MLP neurons of a small language model. Each row is named by its layer, matrix (gate and up: input weights; down: output weights) and neuron, and shows model dimensions 192-383. Each number is 500 + 25 x the weight over its row's rms, rounded and kept within 0 to 999. Numbers have three digits each. A neuron's up and down rows have the sign that makes its largest values positive.
After each neuron's rows, "fires before" lists the tokens most often just after its 100 highest values on Wikipedia text that the model never trained on; "fires on" lists the tokens most often at its 100 highest values on Wikipedia text that the model never trained on. A number after a token or word is its count.

L13.gate984:493461530467500531516502514517524476485486541480497512525466493539537510518473496506523479490488509464495513481466562471456498490483491506518550475526500510518499527546494525500504488479531552489485520472468429520521489507474528493539467487478488506494455480509496474491488529517536528462522428501474493514450499476498525532491516495493481497479478492520546484486469474481477532530486506481527481497486447435514503475468493478459494495521478545516540490479496481480504518474541518490452543518501471533534494463506512479525464515513514513516481514517477533477483527451489494525
L13.up984:513467456485521499474502512512488571497496534496538536526471504466539485485503489515499500508470518462513514468491480548484485503501487530468483513495555552460482531512516502536518490506539526529485515469522537491533543475505478505513519535527429562536527493430518527542484515540542494505490526519487495538476516510511545515512531509472479533521533506458481477486485485508507501507482474468481493466508501505535552471506498486495524481476475500516507488517509487482538487484451529455493528535495503502485515525499507512463476508512516474533487516531454520487522496475532479479
L13.down984:505459502476553455518482423528475489464493522513515496491501472479538535455504525510509478547514483495541537498476485455468503522505493508481540483525487530506507573515507525526519544463559510500508514532490511487503513473548492514525510496526469542520502462471445527534546504471474530511507470501493539514529519453484481484485517481446526491512527457462530502539460514492535476526485491482463477480517455490496485498465517525500529496524501506472459508524499504547510480530523504507489493511512506494491521515508530495511451473525494466523516537501504494493486512524527492498
fires before: "0" 52, "S" 11, "loan" 4
fires on: "2" 57, "." 17, " (" 8

L2.gate4:516480469471516547506506477532488518503510538521516507482503494542473540520486549465500495531487495526531455493505549528486485483485537473484457504516510498479492513524526503503503497507559504483473484512486469447453489522516524517520517527512468498503520480479492515500480498511494465525520489529444518471499482517489507506537515495521513530470486461470507512531452523477490516505510497509510500524509515458448484514532487496519521485499492482523521481500493519451495526481487483503522540525502509493521472461478494548521529522540497480504498512512466501504540461445504487563
L2.up4:512505493509528532496505521517454458494484514479518512504530502482479528513486502506488488507480440487493469538539491540462497518477491513503470540478474503484545525495521546466443482474507519462455503513502505497507484449492494482521482551484516546532538508507518514502492482484532563531501504515482501477501457486485524486500458536515535511456510466465481507521482484482479505514498432507571475527491496491501490548544506530474529466524514487520479515526511487491498551487537471472507522535527488475511482523483497489495460542495484498482487482444525516497527519550491525527
L2.down4:487471521491524474441510513538440496486489498505511469517488515479531503474501549468505456502536520515508498531492521472517488477513528533485526504519463481489479520519524515566509486393531506529503418491495536506503483503477488518502535502518476494510484501471486517510509517485503489497555503459532509515530508547517522534525472479492510467473489535490506559481526494498535524498507472508509533488514452520479513487529494466484549507515489498521474463486471472464499502529535466504504507555497489536469456507468523490516515475484499488472502535515471513507490513442498531450
fires before: "0" 28, " |" 17, "–" 11, ")" 8, "nd" 5, ":" 4
fires on: "2" 61, "3" 39

L13.gate259:473483504508510534533505496516488507513537504505518495513514505504535473503522499493501509503539475473510512531495531509521511547484483502495543500484506498521452520547507502519506485494463486477482537436446531484560546508503486510487489445526562515478505465540484483468517496516496500504485472499490524466497514504505519541457510474505482509521460487480497497552507502491501535543480492493576500498524492479501505490514490538466526448472452546508506505561499484493488526519531486493488478482522495499488497523523554482533534486499522495509530545508506517510502514508522505496
L13.up259:536511466476516488445512456505495484503488496507550510510490539500524459485523486472472510542477567501514523490483499489557460475525463468511479542461501515486486493534479503503485502499488517534468512478517521483499511456500498522512482502512450541505510521501485478460472508535542438488466513477516529482537517517481517537512511468501469516470499512512506511495535494480457493507457481475514518424515496493502474520499516523505552514530526522500459481519520517498519541492504491487529531497486533529464501475494496471466509495494479514541540506484514495463524525467500445516
L13.down259:472495496457500461488535501535483496506485524482524471504520497523501439499520496500463510467543512532487522510442511465487529455527496507510487478517509493490485489574500457506506527497541492462484504512495486500503545454531484514524522483514505484528467497466472505546525488483468461491507495483516487496525515496535544505531546488531510508524485453475509473501520501501539479507460502491467502481523515490490489501512439553570539483501487513538496467480515479497497474514482495523509545481495479502491537501522496507479503494511464517504523451564495502462470482502567473530
fires before: "0" 79
fires on: "2" 80, "," 10

L13.gate643:498475488488532498479466479471533503523510464484493504516548502498444527518494550503472464511484494512486504492494492497478508512465515511522511518551473515530490473488535537477492470471458440465509484488511523485528517519488535474468470471505509457512479512547484482456489495500518530480497458499466492489519537523494503475537475475498525548425482463490491462498541534460489495441501542534505484492470504504427508521521499517481503487497541511489542487494490512473539507479522480496485502528495480473510458489487482486498465511520480471508508470491500491476477476504441502516
L13.up643:472478528484527516507484511500502483516496477494541482467450466538494511477499544528535464492461516537521506516523508546512512455531558502493565506513473497509504508536527465531529523521508535445491545514468493507527486491529532497531502521491518497495487453498537482511506489502496496536482503516494435479505473514450480485452515535535504499498512484498484499476455503526544514492516526472498477478477441435517522505485519514499515444489486498500491512497490509513528533463489523493488510541496507487460514502547503511483533505462488457517526484515490510540486525488510474529
L13.down643:473509463495487489491492513472513509509543521510503492487562478461455500521559467538490497523531506478509487505548494529512538544511517511484524481503480515506476481497520495466543525497534487473485541517454507520466553493530470480466499480485515491512476477478460523508518469440521526508468476538484509524501539488465512490472496439570510477476503481437497519521491492481500528527500515525517508515474501514511534495465511516490500456498508486482488468516519457509494493522526487503523519513517473519538480532520493461477488559517464499495475484485469475510484484556500475539
fires before: "\n" 42, "4" 8, "2" 5, "3" 5, "1" 4
fires on: "==" 30, "°" 18, "\n" 7, "===" 5, "l" 4, "})" 4

L10.gate713:482481487527496469483489523519501514532528528490505497475507479511493508460484528475462487495504475504477454515494544521496548452521526540493459512513484497503487464506484533485456493447511497455514519470468519497504482452509499509498502474481479519494555480534530525495510484521531492551526501518511487473452510505533501425532461530455482492534485451502481466532537506471520532486505491515546491491504498498458509453514500505495489456488497490539473480512479522473479521481515484486507507537529504471511521523489492513482491489478469489501492495499553484499502512485536444547
L10.up713:480487493482509506495527471538480482469470495525450505459482479503515490511492542512513484455508531494519500507473508523523507510495496523536502534526484496505504511518505491487477545523539530459484514494462523482517496484491553460480472536504485501498506450495494444459479473505508516528484540488510521466447485512495490478492533500487495520492459487506471458472526487530503486496487467532479515505529463520495507508504500471538518475495475433525516463463489506510486521496487475475563446528487493511501498524491496502526501535538487455504475522502506488490517466508521503501
L10.down713:478514498557537512509501475497497481504538481501501474497505522510495503460524489550494500492514508476519502533527496480466502466470533478509458479448522478508496494511550503485511501427452510514512514515467473498483483504503476469488510520508485502536499478511515481495457528522495475479480489491447524460536521514453483451528482508523507466493481497475493531542575494457533513487485476518525454497544513470490503516487495526473498512518468503461513486540516461481528488486502539498494530497489517481507491485495501467480458504537484498449506481522452479499516498493501476493
fires before: "0" 24, "3" 16, "5" 12, "2" 10, "1" 9, "4" 8
fires on: ":" 29, "." 29, "," 22, "°" 11

L2.gate52:530541489529505516457529468496498513499478496467473502503535509458513477507514491534514506433517465488517523541508494513520542492540529488519523505523478488456481496501466493471504506504485505483521510533498522481477493566496549491478481484522475500518490538515489525492546513513481485529516500509480475474495544471493543516483487489500463477505532456471532448506500502520525467512451500480500505468503534549498532500517487505478505535490506526458517536491507455485513509577493536480470499487518504498447519510482480513525475504509470524492525521519518535504483471529458513497
L2.up52:514475487495441470505506491448444499509511512550435496508470558491537500475529493470518471477486472522490523546536503517479497515476509514461489507448525484473511537466457452487526510491507473505500490489482497476524508475465529482499505517488486512532516533468477559488461484522520474543536504507553516463476487531524473467457531487483499543500499499502505497524523487470513527517481475509483486536494455526493490512501497536486470527489501491478514518533516450529512519525482538525539538501528490492472494519506504511506506509483538524465508533519523445477524488470434478482
L2.down52:519472490501503522483547504497480503533504513579425570477478484502544499500482512484486508532467496500465534541475527512471464536472468492509519524448470512467507457496486498503524493511522490486491537537487505495535549505502495517527508500500501478485519525542498473491471511487554491480505538519498490520501505539533480499504487471499528514491528459487451450484480482508495468486494492514514495490471544502497493477512507532504486526471534478550520536495479509509470536476510497535496479496542495473501509502527565487529515520461506525466475525529542515482521526502513475498
fires before: "1" 33, "2" 18, " " 9, "0" 7, "present" 4, "3" 4
fires on: "–" 59, "-" 16, " were" 10, " as" 5

L7.gate238:544476468503464524469482492502545481519520510520514510471484502457518486526517519526541444467529466486548520520507505490491493488488485492551470510493555525503509514523490542479468494513483446501479531494457558538525533541559515485495505511511470513517543489513527526476511493554508548504472491551499497466494536473495506526483471496485550473493498466492454499492491526458465547515496513475490514496512484514503525463515508519513521481477542495525497511534518517515489471480514540521481495469508537526449554526501492518528496471488503526472487494513499511517518485511542509502
L7.up238:501493480533474476499528518493503515552546496481485485480533488492525470494458499498485501438461499524470512502509506498538515481516513511509484509513498470529524547500471495436542478489485505516480497527516519459539475479505519509541489529486490496502479464505497478476502498528487487513453546494501442473496483500522494521500492480491505545528532502542465509489489428564564472439470499486519513481462485535512482493449516557479490518499482499488488557509509489499532502470483473504533529494499477531495465480524483517468481513503477549503486507536478489529493461501505500487
L7.down238:512471491507410514492515500520521515491548525504502515498464506461541515515519511449511472515541493511467512512442501471522474540479459553491517500458484485443501498524529496478507459515482514529499544505536488504520483504505498503511537527490501506460512531494517511511499500481470506498514498483501511449508527513474522492486488498501477491501515561504485476490483486466473543484492508496504473518507511538527480475485479512469512458513486488501516534467560555544510479528504501480500487504515506488460479515484456508541511488490498470500478519488531497528527465488504520551
fires before: "1" 21, "2" 17, "6" 15, "3" 11, "0" 10, "8" 6
fires on: "–" 88, "1" 4

L13.gate476:510465446551484517507463524475502518515541538449436532537518500458483521498502533526514497478520528511479492519491528516484501477490546532453509533509515483471548463493528520512520532481473461518480534494500554481511505507501540470499455474525489526495534528485483525521491501488514498513520486474499511525529497493491486512465524521521467483499475518506470516510488467483471505405529520504548494496485477524522480491489510515505489524498508461537532477505485507508506542506521557470507513517542499452487480520474527532492457502439520504504430464496525473497475506530504539491
L13.up476:495510484490509479458501495518513454497462522507545488466496492501512509477512519550532520474474496485483491456490528496492512508515493469489532497496500478484497487528513492538508559497491504498552483492549497524554483520489519504495526491493512490477488464511447480535499453539529510511505502483502463475451465504483494442503507510520486530465507507484455470512490494523492507556451531515509501481509489511469506476478450492514514535545506468519528491500513527466527434477491498503460523427481495480536529494491469508517487489470454526485492505526478490521518521509491506476
L13.down476:466523460509477515485546499525495500536550512489429479488483488535476504486554525458507499479440522493512523458497499499518524497511547519458508498482453508472545478538506488527497491468479538496492503467484494482506513540492467522504466481488518513481490487549516487501520462531525501485526506501501521447547504520497470505489492497502496526494495502513456497518507459496478514502536490525508495504538503538549518512486486486455535506532508501502502503526505525530510480539584514460448529484520435533525494487550486512506511472485478494511522491528490464478483542499514500492
fires before: "0" 26, "1" 26, "2" 21, "3" 7, "4" 7
fires on: "0" 54, "9" 10, "1" 10, " un" 6, "–" 5, "8" 4

L13.gate337:513508486502552471493479504554487454501515557502539518490523509511487483537535505473472451529472487494500482481476492516493497508462529496496476476476473514464499555533483495512511455484514502512489522502455508480476521480457491497496454447528466499508494506500494489483501478555494481517512508485492498472483490484507511482511483477435478486485460502466491521480475461503493488547523453508460526483497484548479503460527493521505537479501469486471485465516485406444464549488484476477505499564518455495526476516513495547495484499510503521491487487558493492455505508479497533464
L13.up337:469473492525535442539484547547465483464487511504487462473452501518530484462499502488478513497515443445493499490512458463508492509502462504499495481496439469502497525486471544542494459492494474491482469500457465496493450490546507475504480535504488521513526450489463452502458471557523466510514469470503485488503510510479549513499449489495499505445490513503472502516502476471527492505533493494495575500506491526547561501504527487481523458487523505440476510515488467477494502492494492503516496536494545504492481520474532520536507457517475493469471476523495487477486521467512515501
L13.down337:461475501512482456513503531484492524493532524485495463487462524501544530470502488499518515469550491517524490499510482451541526498493486466481470522497497464480519484489488530554465499501510448494484508520482516499477488483531533449504529516464516463511447454471478502498550530465534510480528496460526501501511524473503521495526516525484529463471488474518476482494514461496521518509504545461482460482503491487538488508497495540490506489492481506497489513524543475486494503505531475553508506498494546524456515442488507495529419523503489506486465517534523505542456529511515472489
fires before: "0" 86, "nd" 6
fires on: "2" 96

L8.gate991:510486506469491524489480481477522500510501516484514511535497476491535475469558483520486499545538492508473524549499519490469481484442496533537496488529528509529489434503510514508510535530528537466470498528496507479508482508520526531465535486503496547516481506481495516497456463496507524537496506490513569490486492560506493457507461459558515522511499506493505477513503487472502482450511477537525485499484529509530516538523521472528475508464525514461480489514487457464482515530486448500542502553483490522531489522504483496458449523510510476518576530533492534497493527454544499533
L8.up991:491474475450546517500522503489513468507480475516471454482527496477497498492490489481490499503501442478521533510504525505495485516510527544535479526477501514473520497498515522468495520525520490464483486483507548475458482491525496530517549523475474491513489516477494474491521467492577523496504518488497557499523501508491452455470509504518518514498503541493462485502476524531473498457540520473547476485459512527508516496517471494508494492476471537516493497521500476451519499524535472524491529510492507513472495480493476528457502542499521475491522499553463553484497502542520443513
L8.down991:528492498472530454513493478489476484509460453527502506453460494492495514497518479524537493533489481481507491506502492463516500485509508486476558494545514511553510459524532486504507508415500476538499412528493513477487512500535439484508485503485459457520529489527533531470513525500451492492510501485495495515532488530472510504508487521546470467536506480546521522524515474478540501496507526519479570512502470493490501459469503553524456504542513483463519521491503500558499502458466508482510471489460505486521531511477507496503478475499522495509490508492502470531502498492473493501
fires before: "." 22, " |" 18, ";" 14, "})" 11, "}" 4
fires on: "0" 46, "2" 18, " at" 5, " |" 5, "3" 4, "4" 4